Weights of a small transformer language model.
Size: 15 layers, width 512, 8 heads of 64, MLP 1024 SwiGLU, vocabulary 8192, 47.7M parameters.
Architecture: RMSNorm before each block, biases on query, key and value, untied embeddings.
Training: a variant of Muon for these matrices, 782M tokens, 11936 steps.
MLP neurons of a small language model. Each row is named by its layer, matrix (gate and up: input weights) and neuron, and shows model dimensions 176-303. Each number is 50 + 10 x the weight over its row's rms, rounded and kept within 0 to 99. A neuron's up and down rows have the sign that makes its largest values positive.
After each neuron's rows, "fires on" lists the tokens most often at its 100 highest values on Wikipedia text that the model never trained on.

L7.gate102:42 60 37 41 31 38 34 38 34 44 31 52 57 55 48 54 26 48 49 57 57 36 47 48 43 57 48 56 52 48 33 54 57 40 46 55 44 41 51 41 44 36 57 52 34 48 48 43 55 37 52 67 62 54 67 38 55 55 45 45 86 23 48 44 50 33 45 59 65 49 45 58 46 43 47 40 51 37 36 43 57 52 61 28 58 42 53 61 41 35 50 54 45 53 48 52 36 43 67 43 48 44 57 36 33 49 59 64 50 31 37 59 56 40 59 52 58 30 61 48 61 51 49 40 25 48 54 68
L7.up102:43 32 54 44 39 39 47 47 60 48 52 46 62 55 50 60 44 60 51 58 59 57 32 53 43 51 51 56 36 57 42 62 50 69 53 41 62 49 51 45 46 51 48 44 62 47 60 61 44 60 45 51 57 57 50 47 41 42 53 61 41 52 36 62 49 47 41 54 43 53 53 52 50 41 56 65 51 40 42 31 55 54 49 51 59 51 47 69 41 50 57 52 39 58 46 50 53 39 76 55 63 53 40 51 46 44 56 41 46 55 53 52 76 38 33 38 35 47 36 38 38 37 53 44 29 59 57 56
fires on: "e", " his", " their", "'", " its", "â"

L2.gate922:53 44 53 40 42 32 54 55 53 55 38 37 50 46 41 46 30 64 71 49 53 47 58 54 55 55 56 50 53 39 42 30 36 62 64 37 66 46 47 33 63 55 45 53 56 57 62 34 36 57 40 58 47 61 65 23 39 54 51 54 65 44 44 54 51 63 53 31 46 54 42 48 49 37 56 67 44 53 60 53 59 48 46 43 42 61 46 48 52 51 39 43 44 66 56 58 46 55 57 60 50 60 43 34 33 34 40 51 57 34 42 47 42 65 37 42 46 34 58 42 46 51 63 49 31 41 63 60
L2.up922:32 53 31 43 58 62 39 40 50 46 58 36 55 57 50 36 44 44 52 53 61 51 44 22 35 48 48 50 61 54 49 49 51 57 43 57 48 50 51 63 59 52 51 51 43 58 56 45 51 51 44 42 51 62 49 45 36 56 53 57 51 52 38 43 39 52 56 51 51 45 58 47 26 35 58 55 62 50 44 45 54 47 42 42 56 36 48 65 45 38 43 54 44 65 70 67 45 63 47 59 56 43 54 57 59 52 52 43 55 49 31 52 50 55 26 52 43 34 43 50 30 57 45 58 49 47 70 58
fires on: " “", " $", "’", "us", "r"

L8.gate721:50 60 60 21 49 38 44 57 50 56 37 53 44 52 61 42 41 56 67 41 69 52 50 35 53 52 47 61 44 47 41 53 60 53 57 29 45 41 48 33 71 53 42 56 42 41 58 34 54 56 52 62 52 40 58 34 51 48 38 30 59 47 29 46 44 45 52 46 51 50 48 65 18 38 35 64 52 39 35 51 53 45 46 58 51 45 54 51 46 46 41 55 56 53 38 50 32 45 45 44 40 49 44 51 55 17 37 43 46 55 52 42 52 69 50 31 41 56 47 53 59 43 80 60 64 45 66 58
L8.up721:40 43 33 52 56 80 37 43 44 47 57 64 70 47 48 49 47 61 39 63 57 45 54 43 61 37 39 37 49 40 54 51 43 48 47 53 48 64 47 50 44 45 50 44 46 42 47 73 44 33 50 50 54 48 39 69 50 70 60 51 39 47 64 39 65 56 42 55 42 48 52 49 50 47 43 66 55 50 56 42 48 49 41 42 51 59 35 48 43 38 49 60 42 35 53 47 58 55 30 54 58 65 48 54 47 49 54 46 62 14 38 26 48 41 50 35 61 58 51 51 63 31 58 72 48 47 51 59
fires on: " ", " |", " Sol", ".", "ron"

L11.gate524:49 54 56 56 38 50 41 59 63 68 60 47 50 29 39 37 46 35 56 50 56 64 51 47 54 45 49 35 55 41 48 34 34 42 52 43 49 61 42 58 74 46 40 53 52 50 38 44 51 49 53 57 46 83 59 23 52 36 50 46 48 55 56 45 57 40 37 68 55 55 58 39 53 40 55 53 62 46 45 58 46 47 60 37 42 50 58 46 32 30 23 52 38 50 61 52 57 53 55 45 42 34 66 50 49 32 54 47 32 40 36 52 34 35 48 37 57 54 63 47 55 57 51 67 55 47 52 45
L11.up524:59 56 50 44 53 52 51 57 60 45 28 60 26 59 55 67 40 52 61 46 56 63 45 50 26 61 48 45 47 40 46 46 48 52 48 38 38 61 66 45 61 42 57 51 33 54 59 59 52 58 22 60 45 57 57 61 57 55 63 62 51 67 48 61 33 53 55 43 56 37 46 36 47 46 52 55 36 58 60 31 47 39 47 51 50 41 30 38 57 42 57 42 53 57 63 62 61 47 55 56 61 45 56 51 40 47 38 33 56 37 56 42 36 37 55 64 62 41 48 62 39 50 48 60 56 51 62 51
fires on: " G", "9"

L7.gate139:47 68 53 62 40 46 43 55 32 54 45 46 58 57 46 63 63 39 53 54 41 50 52 52 60 55 51 48 63 72 51 50 47 58 47 38 59 52 53 52 51 50 50 34 38 42 65 46 50 74 50 60 59 57 45 41 45 55 48 35 50 38 38 41 53 53 39 58 43 40 40 44 37 56 30 39 50 41 48 49 47 67 57 48 43 43 37 59 47 57 54 37 54 45 48 44 49 42 54 50 48 43 41 31 46 45 44 59 41 54 47 56 35 48 49 40 61 46 52 58 44 68 48 62 47 44 62 44
L7.up139:77 59 66 59 58 64 46 41 51 51 52 50 71 67 51 43 60 60 63 52 62 57 52 34 47 47 28 48 32 34 54 53 59 55 44 41 57 55 47 56 46 50 49 32 63 52 34 50 40 52 54 69 45 38 44 25 44 47 53 50 57 63 44 45 43 41 49 47 50 40 55 36 62 53 54 32 54 43 53 39 41 57 77 59 35 38 38 51 46 61 20 47 60 44 47 52 50 48 54 58 52 53 57 38 62 56 37 50 44 33 34 70 38 71 48 62 57 55 64 58 48 45 50 47 42 41 49 44
fires on: "s", " and", ","

L2.gate68:47 36 39 41 55 55 49 40 53 52 48 57 63 37 45 55 39 59 51 45 41 56 52 57 56 60 49 64 47 49 51 43 39 51 52 31 50 57 37 67 46 72 19 45 55 53 44 44 47 54 64 51 28 32 40 51 43 44 58 62 37 44 44 51 64 41 46 42 60 61 36 59 40 42 41 76 39 70 47 58 55 41 48 58 61 37 55 43 49 64 45 52 49 31 45 61 66 49 50 37 44 53 51 55 51 55 54 45 62 53 41 43 55 59 69 47 37 56 62 50 80 43 49 48 57 66 49 28
L2.up68:36 39 56 58 43 41 47 51 58 48 65 36 50 50 45 49 56 78 42 46 72 63 48 51 49 43 64 65 42 40 45 50 38 29 39 32 49 58 42 51 51 56 50 35 52 57 51 54 33 53 48 57 47 31 29 56 59 50 58 51 50 64 63 58 50 52 45 61 51 45 61 38 49 44 40 62 36 56 43 64 63 47 46 38 70 41 60 40 47 55 45 41 70 38 63 77 49 55 48 43 50 58 62 42 69 61 53 48 47 51 48 60 54 46 47 44 55 42 57 67 50 36 54 50 41 55 35 41
fires on: "ed", "elected", "d", "red", " born"

L7.gate660:43 41 47 42 45 56 52 59 44 36 42 49 46 54 36 42 40 40 41 43 42 56 48 63 53 50 62 72 57 41 42 67 48 49 62 73 27 31 48 48 57 56 59 36 53 62 53 51 60 58 70 48 47 53 43 49 43 45 33 60 48 42 47 46 44 48 57 40 48 57 30 55 53 34 46 66 48 59 44 29 59 44 27 50 39 44 45 29 32 69 66 49 35 53 50 44 57 49 57 72 40 71 65 65 60 55 36 61 47 49 52 36 49 55 48 57 28 44 53 48 39 40 44 50 63 60 55 37
L7.up660:51 53 38 35 37 60 56 44 45 50 45 57 52 49 36 36 40 41 55 42 52 43 51 43 68 56 52 69 56 56 42 28 56 68 48 55 44 31 56 54 49 44 48 47 63 53 55 56 57 48 61 44 65 64 55 39 43 46 34 50 59 29 45 37 46 52 52 49 63 53 51 39 45 43 56 48 60 33 46 52 38 60 45 56 55 48 63 64 57 64 47 53 29 58 51 66 43 54 36 60 50 37 50 47 53 59 51 48 54 29 38 62 52 44 56 57 56 37 57 57 60 60 54 60 40 49 47 55
fires on: " of", ":", "-", " ", "2"

L3.gate65:62 57 48 59 35 49 51 49 32 49 71 51 47 62 66 48 50 42 41 57 46 56 61 39 53 69 58 57 43 50 51 53 58 42 44 59 66 46 48 59 53 43 48 54 51 32 46 66 42 48 39 65 59 41 51 60 38 43 48 63 52 50 60 55 63 73 17 58 46 50 53 57 54 48 62 39 36 35 54 50 40 54 52 39 56 52 56 60 41 56 53 57 38 50 38 38 47 38 31 48 39 46 56 32 39 50 44 47 59 52 68 39 55 38 52 39 58 51 63 49 52 46 50 53 56 32 34 56
L3.up65:61 37 40 52 59 66 57 56 54 58 52 60 55 62 46 48 53 54 47 64 62 51 44 40 47 65 57 58 42 33 65 30 26 39 49 50 51 54 40 34 44 55 48 42 65 51 56 58 53 42 72 38 56 53 35 52 55 41 53 63 44 51 50 64 51 47 50 50 36 41 52 31 47 56 48 50 76 50 50 55 47 68 47 57 65 50 52 40 39 50 64 49 49 52 48 69 52 64 48 37 46 47 51 54 56 62 56 48 56 53 48 52 43 43 56 58 68 46 49 45 75 66 41 71 60 47 65 36
fires on: "in", " known", "er"

L3.gate818:58 42 53 54 59 41 38 66 37 40 54 52 42 59 58 48 56 64 66 57 45 52 59 40 41 53 49 54 49 46 51 51 38 37 59 53 63 55 49 50 58 48 50 39 66 58 51 66 58 35 32 46 48 31 48 51 41 51 55 43 46 45 48 62 52 69 50 43 37 53 51 47 48 44 42 58 60 59 52 61 37 33 63 57 48 43 47 49 48 57 54 65 56 61 47 29 51 53 40 57 50 60 55 44 60 42 48 41 50 38 59 70 47 47 52 42 59 46 59 59 54 50 51 58 59 44 48 39
L3.up818:63 39 49 55 53 63 65 46 46 18 35 54 59 51 59 42 40 55 44 55 46 44 62 40 29 52 51 55 37 37 67 49 53 51 55 47 62 53 65 29 45 36 57 45 74 40 53 50 50 50 49 51 41 40 60 62 40 47 24 60 63 59 40 57 43 52 46 54 47 38 42 55 44 49 35 46 42 45 33 49 48 54 51 43 71 39 46 59 52 40 42 59 68 42 64 44 38 65 46 56 39 49 44 49 39 51 55 38 44 40 44 54 47 45 59 59 71 62 63 39 61 55 51 61 51 65 52 40
fires on: "s", "in", "h", "er", "p", "re"

L8.gate44:59 48 46 57 37 45 55 61 53 65 62 44 66 44 45 58 45 51 61 54 63 63 31 42 57 50 47 58 49 55 56 49 46 45 47 43 39 46 63 47 66 46 46 50 59 70 54 53 56 53 55 68 70 37 56 40 49 49 69 44 34 49 50 45 43 64 36 44 45 55 45 45 59 61 53 40 67 34 42 41 49 50 68 46 47 52 47 45 55 45 52 53 44 39 53 41 56 43 56 40 41 53 36 59 65 56 74 58 46 46 53 53 41 70 32 42 47 47 60 52 49 61 57 60 40 45 70 60
L8.up44:48 51 70 37 66 65 50 45 62 58 37 59 53 41 62 52 66 30 69 37 59 32 37 48 50 40 38 41 60 35 54 46 46 49 54 22 59 38 39 42 52 40 56 47 64 56 33 49 55 49 59 53 63 48 57 38 43 48 41 49 36 72 50 39 52 56 46 60 46 67 42 51 40 56 45 51 54 51 45 37 52 37 55 44 50 43 42 44 38 46 38 60 53 60 36 55 63 44 40 47 50 70 58 49 54 44 41 49 56 54 46 41 51 45 51 40 35 46 52 73 75 26 51 56 38 34 49 53
fires on: " as", " once", " while", " when", "s"

L11.gate1013:59 70 55 38 49 72 55 31 42 42 48 57 46 40 47 42 56 47 53 48 37 51 47 59 42 61 66 54 65 65 41 43 46 70 57 57 53 54 61 45 74 64 62 45 65 57 44 66 61 52 57 48 50 58 56 47 71 55 49 58 55 54 53 47 64 61 58 39 43 54 49 61 54 63 52 64 63 58 58 50 42 45 45 49 37 52 47 49 37 43 59 55 59 32 63 34 69 48 53 48 52 53 38 49 50 38 55 60 55 33 51 62 58 43 52 48 54 47 60 62 44 54 55 46 52 31 45 33
L11.up1013:59 55 57 45 37 51 50 58 56 46 46 59 47 59 57 48 58 62 47 41 59 39 48 38 49 68 49 41 51 41 47 33 59 48 52 72 54 57 72 50 71 51 74 53 45 35 67 54 33 37 45 31 50 31 67 54 52 40 51 52 38 48 37 50 50 67 59 39 61 48 35 47 45 54 42 44 69 70 45 60 42 33 39 47 66 35 51 49 63 42 56 58 46 48 61 47 62 32 43 63 49 57 36 45 43 29 51 54 67 52 61 22 48 49 59 55 48 46 65 64 33 50 51 51 41 53 59 45
fires on: " |", " Robert", "|", ";", ","

L2.gate979:40 59 43 38 45 45 39 49 40 45 42 43 44 58 43 61 47 56 37 58 41 68 52 38 60 36 63 52 48 41 50 38 55 38 47 62 50 40 50 58 69 62 26 50 45 48 36 60 51 54 62 35 41 41 53 56 49 62 47 60 59 55 70 46 45 59 59 33 51 79 57 30 31 37 44 52 49 67 48 58 51 44 40 53 57 44 59 50 37 30 48 36 56 50 32 61 26 51 49 38 47 61 59 38 42 61 52 49 59 46 50 46 58 50 46 20 51 55 57 65 50 40 44 34 42 50 59 55
L2.up979:41 51 54 54 48 44 53 46 51 47 40 35 48 74 48 61 53 65 41 46 44 58 46 63 52 54 59 41 39 57 54 57 32 52 33 47 35 64 32 59 45 63 49 56 59 40 44 47 44 40 45 45 38 60 45 61 42 56 66 42 54 66 46 40 58 45 44 37 37 42 50 60 58 47 40 38 58 56 64 37 56 30 61 50 60 37 64 30 43 68 45 44 44 41 64 58 42 60 69 53 50 66 46 40 45 57 60 60 47 67 35 67 47 60 43 43 47 52 42 55 52 60 61 40 44 52 45 76
fires on: " more", "w", "d", "ed", "ple"

L3.gate177:57 68 54 63 40 45 53 41 65 49 53 45 41 55 47 45 58 38 35 52 56 61 61 53 45 46 69 50 35 41 54 68 47 43 39 51 47 40 56 40 50 55 51 47 53 25 34 43 78 40 38 68 50 37 42 52 68 49 38 57 45 36 42 65 37 53 28 58 45 58 57 51 46 39 49 42 34 36 74 43 52 44 33 42 58 49 46 56 47 43 75 49 55 42 44 42 49 44 52 46 37 79 58 60 67 58 55 55 51 69 46 48 50 51 65 51 62 40 58 37 41 60 61 30 43 39 36 52
L3.up177:53 55 54 66 29 46 57 52 60 41 46 41 63 49 58 55 61 47 46 49 72 52 63 46 51 44 58 57 40 34 59 50 54 48 45 61 50 57 57 33 34 65 50 59 50 47 59 51 76 55 53 61 53 53 41 45 65 56 54 70 42 52 45 57 66 40 34 46 52 50 56 43 43 60 31 33 52 36 65 53 41 49 53 67 63 52 40 52 68 60 62 53 45 40 39 41 55 69 40 51 75 74 63 59 63 39 60 55 44 66 59 50 52 54 53 40 57 49 58 41 55 58 46 46 48 44 30 35
fires on: " first", "th", "est", " most", " best"

L8.gate337:29 58 58 64 33 58 57 37 36 50 28 64 58 57 58 54 61 53 45 44 53 37 43 46 35 31 41 44 31 59 42 37 51 48 41 37 61 54 47 59 68 39 60 47 43 37 59 60 66 51 20 58 46 41 29 61 58 52 34 44 62 41 55 64 52 54 54 41 52 73 62 41 41 45 56 41 46 47 46 41 55 69 42 58 36 53 41 53 46 47 51 52 50 47 34 53 48 35 42 68 59 60 55 42 45 49 45 57 49 51 44 26 48 22 56 51 54 39 36 26 46 64 49 59 42 31 60 63
L8.up337:46 39 42 54 35 64 49 42 45 49 43 60 51 53 40 43 42 54 41 53 56 60 58 53 48 34 55 53 58 59 59 53 52 44 62 42 44 45 57 48 74 54 49 39 45 40 52 50 67 46 47 46 50 21 61 51 48 48 38 39 40 48 39 48 54 53 41 52 49 45 49 60 55 49 50 37 63 63 49 56 46 42 27 66 46 49 48 48 55 54 39 52 57 38 51 48 53 31 37 68 46 50 44 47 42 54 54 48 52 47 48 40 51 63 41 39 51 51 48 42 46 57 44 27 56 54 72 55
fires on: " the", " Ca", "ni", "i", "e", "leg"

L2.gate665:40 40 57 51 68 37 58 65 54 79 39 41 61 23 48 51 47 51 48 44 56 35 27 56 59 53 42 47 84 42 58 38 46 43 55 55 42 32 53 40 49 36 51 54 58 49 56 54 62 58 55 75 55 47 49 66 43 50 57 43 53 42 65 58 53 60 57 46 40 41 59 59 49 55 44 47 40 60 44 45 51 46 48 44 52 61 48 59 47 71 43 47 57 76 54 44 47 50 71 75 40 62 58 47 43 44 43 36 55 48 52 46 59 54 45 39 63 85 38 37 39 59 44 49 46 56 45 29
L2.up665:39 50 74 53 44 49 60 45 50 55 53 69 70 51 53 56 47 60 55 55 52 36 50 32 49 42 45 48 59 48 47 33 47 49 46 57 38 54 55 43 45 62 51 52 50 53 62 60 49 48 72 62 70 60 32 68 49 54 49 32 60 72 36 63 48 45 58 43 62 50 46 53 41 52 47 49 42 65 34 46 54 47 32 66 60 64 59 48 54 59 45 46 65 65 55 44 60 50 55 49 40 52 47 60 38 37 38 50 47 51 56 51 49 42 54 48 57 63 34 30 43 40 81 39 52 65 43 46
fires on: " un", "n", "un", "r", "ur", "u"

L2.gate855:54 40 62 70 46 70 54 32 53 36 59 47 52 43 33 63 38 52 49 53 41 55 56 52 43 53 62 58 39 43 53 53 54 43 39 61 56 53 53 35 56 48 51 44 49 45 55 49 47 50 42 59 58 32 51 53 38 72 55 62 39 46 34 56 45 48 29 47 35 49 63 46 46 53 46 42 45 46 66 32 52 34 47 38 51 33 39 52 59 55 48 33 55 43 57 50 59 49 60 34 54 56 48 32 40 57 41 29 71 60 43 59 53 63 43 44 43 54 54 57 51 46 40 46 50 63 44 47
L2.up855:44 46 62 50 49 50 55 50 45 25 58 52 53 56 59 59 39 53 71 65 61 52 50 60 38 49 56 59 52 46 68 53 52 36 37 50 54 43 48 50 39 53 47 48 59 61 45 53 52 51 45 55 51 65 43 40 43 46 53 40 64 42 41 53 59 53 31 41 39 67 42 49 25 54 40 43 44 50 55 43 53 57 66 40 49 46 40 58 63 57 56 43 45 51 56 64 65 33 32 58 53 57 55 46 58 60 46 41 66 47 19 46 47 62 53 55 63 41 61 41 47 47 38 40 40 42 55 52
fires on: " most", "est", " non", " Most", " highest"

L9.gate964:66 62 41 47 25 40 58 47 50 52 30 31 53 54 51 61 53 31 33 51 61 59 49 42 56 49 42 61 41 38 48 42 62 45 56 37 47 55 54 36 48 60 29 35 41 61 33 56 51 39 45 44 68 39 28 47 59 46 53 47 45 23 36 43 57 49 51 34 54 69 57 33 43 45 67 50 37 47 50 36 49 58 35 69 58 60 47 50 50 54 61 40 46 61 47 56 41 32 39 58 46 43 52 59 37 54 51 41 62 58 42 57 54 55 55 45 41 54 33 53 47 69 37 54 56 37 47 32
L9.up964:49 47 56 36 39 53 60 54 34 61 65 42 56 68 62 48 65 51 57 42 39 75 49 33 57 50 34 68 62 43 58 60 40 33 53 49 48 45 68 54 47 53 47 41 76 59 42 65 40 45 43 35 36 52 41 39 51 40 46 66 59 56 45 55 46 45 46 51 61 41 31 56 29 50 49 60 47 41 47 43 44 47 63 62 52 34 61 70 44 44 56 55 37 34 51 58 50 56 61 62 52 72 53 64 49 58 43 46 38 42 52 51 20 55 47 57 28 57 52 47 38 43 53 62 36 70 66 74
fires on: "-", " of", " in", " took"

L9.gate992:45 50 45 41 49 62 57 55 40 43 51 55 41 55 60 49 49 60 48 43 43 54 61 40 43 29 41 41 52 37 40 34 45 57 51 54 43 45 52 61 64 49 45 40 46 70 41 54 45 60 64 38 48 63 55 51 42 45 35 61 47 39 47 58 47 64 66 45 43 60 38 52 39 27 37 49 35 51 55 52 56 56 58 36 53 38 58 52 30 62 49 53 49 52 40 47 42 44 44 55 39 34 58 50 28 54 41 34 57 55 54 45 70 56 43 50 71 51 49 38 36 48 50 49 58 59 59 56
L9.up992:41 33 42 41 43 48 42 58 41 45 56 48 55 57 47 59 45 52 49 36 33 34 61 43 60 39 47 47 47 46 45 47 63 52 40 45 49 44 50 46 67 50 44 56 43 53 44 70 47 53 38 51 37 55 29 56 55 70 43 40 61 68 49 46 43 73 36 60 53 58 50 52 59 39 46 45 55 35 57 59 45 53 27 36 46 37 45 53 65 57 52 36 55 68 53 53 48 46 33 63 49 63 40 52 52 57 67 44 40 43 47 59 47 40 56 73 47 45 45 60 48 60 37 42 48 47 44 46
fires on: " or", " as", ":", " of", " called", " –"

L9.gate894:57 38 61 50 69 52 41 55 62 38 50 65 54 40 42 45 45 41 48 42 52 57 59 61 44 44 65 38 39 55 41 52 53 67 51 53 53 41 59 57 56 38 52 56 52 68 56 48 79 52 68 43 56 64 48 53 58 54 58 60 51 51 61 39 46 51 50 62 42 50 57 29 37 38 52 60 61 48 47 60 40 55 41 41 50 45 42 45 45 41 45 60 49 42 62 65 57 34 56 54 46 46 52 58 59 36 56 63 61 28 40 40 44 25 59 63 49 34 44 41 55 53 62 66 59 44 35 69
L9.up894:57 43 57 45 49 69 44 30 41 50 48 41 59 64 50 59 39 53 47 41 53 35 53 57 39 35 52 62 50 40 41 38 62 50 50 45 57 60 61 51 62 65 50 54 36 48 57 47 32 35 41 55 51 59 63 40 41 59 57 57 38 57 59 29 60 37 58 32 53 47 35 36 48 57 47 60 48 61 61 52 34 41 40 46 54 42 43 51 58 39 61 44 51 54 49 53 53 46 51 54 39 54 44 48 39 37 26 54 41 63 45 37 58 35 38 28 59 57 51 53 27 56 76 50 42 46 61 56
fires on: " G", " Go", "G", "g", " a"

L7.gate609:53 67 67 50 48 63 43 66 41 43 59 55 51 53 62 55 65 39 47 33 45 47 42 55 42 53 38 25 45 39 46 51 70 55 30 29 44 47 51 46 45 34 53 50 54 39 55 55 58 61 51 50 61 39 38 54 57 58 28 45 49 61 46 50 42 56 47 38 51 47 65 69 41 49 39 52 66 37 60 49 64 53 58 46 43 61 54 63 41 47 57 58 39 48 58 50 54 43 37 67 39 45 51 46 54 51 51 44 37 61 57 57 62 66 27 37 46 43 56 54 53 41 50 47 60 71 69 38
L7.up609:65 41 50 56 36 37 51 49 55 55 57 43 49 58 77 58 36 56 67 55 77 41 51 40 43 59 51 53 41 46 42 46 67 53 32 61 54 42 56 55 44 45 66 31 66 44 50 52 63 36 49 56 55 56 41 45 64 42 55 53 47 45 43 57 45 31 36 53 48 42 48 44 56 50 43 44 45 60 55 58 59 31 56 49 62 35 58 44 42 47 42 53 51 22 54 41 53 59 59 78 54 57 43 56 39 33 40 52 45 51 41 54 54 44 42 50 51 55 54 50 30 48 56 59 47 37 63 54
fires on: " and", "s", " which", "K"

L8.gate689:47 63 56 30 68 68 59 41 50 50 65 57 55 58 48 30 47 56 52 50 58 50 27 58 46 54 62 56 51 53 45 50 57 52 35 56 44 56 60 51 54 59 39 42 60 64 51 47 42 67 41 57 47 52 44 56 56 53 56 52 50 46 66 42 47 52 55 52 45 57 48 62 42 49 46 53 68 70 51 49 39 35 51 45 50 60 60 43 42 60 48 47 44 41 34 60 54 45 51 45 43 50 45 54 45 56 45 51 58 40 59 48 29 54 71 38 61 37 63 64 40 58 66 54 31 43 57 73
L8.up689:54 59 38 29 51 74 54 43 48 48 38 41 48 55 41 49 45 59 50 68 52 36 61 42 43 54 43 34 55 37 36 51 74 55 61 65 52 50 57 47 52 29 51 27 60 46 52 35 40 41 71 52 46 46 39 32 46 45 48 39 52 37 67 52 58 66 60 70 53 43 44 49 55 40 48 59 53 51 46 48 44 56 41 44 34 59 68 64 65 44 63 59 49 45 54 39 55 36 47 53 51 35 51 57 30 33 47 35 59 50 67 65 57 42 43 35 46 55 52 56 37 63 50 74 36 55 44 33
fires on: ",", ";", " and"

L11.gate1001:63 66 50 67 50 43 52 57 59 60 67 34 50 66 43 47 55 36 54 51 41 52 43 39 50 57 40 36 33 56 54 55 52 44 42 32 52 36 53 57 61 56 44 57 41 54 44 46 50 59 60 59 54 60 56 33 61 51 55 42 52 55 47 47 57 43 55 34 43 48 43 61 53 61 45 61 52 40 53 48 57 44 50 49 61 47 47 56 54 38 58 58 29 55 42 62 44 56 46 42 42 46 57 50 73 33 50 53 50 50 46 52 35 58 43 58 61 42 36 47 39 49 51 51 45 45 53 44
L11.up1001:46 56 45 48 55 54 48 31 40 41 62 35 70 69 64 51 55 57 57 55 44 44 53 60 40 44 61 53 38 46 52 56 55 40 62 57 64 44 45 49 77 62 52 50 51 54 44 39 57 60 71 35 73 39 50 57 60 61 35 51 56 33 51 43 55 41 50 44 49 58 48 35 53 56 40 41 43 56 63 50 53 33 51 55 59 58 45 42 37 55 19 77 41 43 46 56 46 54 30 52 48 42 59 49 58 48 54 52 71 34 38 85 42 67 44 53 55 51 41 35 50 44 60 29 32 54 35 61
fires on: ",", " is", "s"

L2.gate750:50 56 61 42 38 37 58 51 38 56 49 58 70 70 40 44 42 42 35 50 42 53 50 43 32 67 55 74 53 24 51 56 64 49 45 65 45 37 62 45 44 36 48 64 41 40 46 47 71 49 63 51 49 52 19 38 59 71 73 51 44 57 61 34 48 54 51 27 59 46 59 54 60 45 28 40 62 47 33 57 51 64 48 34 52 62 55 58 44 51 59 48 62 49 54 61 47 56 55 44 48 46 56 38 45 51 51 41 45 55 30 52 39 45 59 53 42 65 56 37 65 49 36 58 58 31 50 54
L2.up750:45 40 33 54 50 45 54 53 46 45 52 49 42 59 46 61 58 49 65 44 76 67 44 50 50 45 37 46 40 79 52 44 54 68 50 66 43 39 58 54 78 54 47 47 39 48 61 54 31 62 55 53 39 54 56 51 28 33 42 47 65 67 40 68 46 41 42 63 45 30 44 46 74 38 25 53 33 65 36 35 50 43 40 64 39 60 33 61 36 39 42 42 35 44 60 51 54 54 48 54 50 46 43 36 42 41 51 34 53 56 63 55 61 58 43 72 45 52 49 48 33 43 50 59 58 47 37 60
fires on: " =", "lic", " ===", "==="

L3.gate470:52 62 40 57 39 48 27 57 45 69 33 60 35 66 53 71 53 51 41 59 44 56 46 58 54 54 33 32 44 52 39 57 53 52 66 55 44 59 57 52 60 66 39 38 70 55 71 43 45 69 65 38 48 58 45 44 44 50 42 65 73 59 43 49 48 37 45 66 54 54 36 50 28 59 46 56 65 51 44 54 38 35 68 41 46 42 53 66 52 69 48 50 63 39 54 44 49 31 64 57 65 42 54 24 70 42 51 65 47 44 55 53 50 50 43 44 39 61 55 42 38 57 43 48 38 38 48 46
L3.up470:51 41 42 42 45 54 48 46 45 57 42 55 57 40 46 48 45 42 56 46 52 55 22 40 44 50 31 54 48 70 37 62 46 66 50 43 45 41 62 60 50 48 39 32 52 56 58 53 48 61 50 45 56 47 43 36 32 38 58 49 58 37 45 68 76 36 48 48 45 46 45 49 50 64 64 41 51 52 50 49 57 45 65 52 53 62 65 51 38 52 45 66 71 43 38 50 57 55 53 43 40 43 44 58 54 51 46 37 67 59 36 59 66 45 44 41 69 68 62 65 35 57 46 48 58 38 52 54
fires on: "==", "-", "s", "ish", "a", " male"

L8.gate234:43 63 34 57 49 43 61 55 50 65 44 45 48 54 65 51 44 38 66 44 64 65 55 57 41 56 48 45 78 48 50 49 57 41 45 43 59 36 46 53 66 49 53 50 45 58 77 52 40 55 60 46 53 41 44 50 55 42 54 35 53 47 39 66 63 74 45 58 52 40 41 47 46 44 44 62 32 68 63 61 68 57 59 60 56 64 63 57 74 42 63 57 59 52 32 63 29 32 45 47 41 43 56 58 53 50 61 59 71 47 61 59 42 71 62 57 56 54 31 45 80 47 54 47 64 47 57 59
L8.up234:56 36 52 38 40 69 51 52 41 42 44 49 66 42 52 57 58 39 56 61 54 54 43 42 63 46 45 57 49 48 63 43 37 45 46 30 40 31 34 54 68 57 38 72 38 54 59 49 52 40 42 44 38 54 49 67 46 57 37 54 64 72 41 44 46 53 49 34 39 33 59 53 49 58 48 48 52 39 55 53 46 53 43 39 48 39 58 54 47 40 42 42 50 70 51 45 49 63 69 67 46 40 50 45 39 53 58 37 52 41 81 38 50 33 86 59 58 57 60 38 52 61 46 40 34 43 38 51
fires on: " as", " or", ",", " and", "0"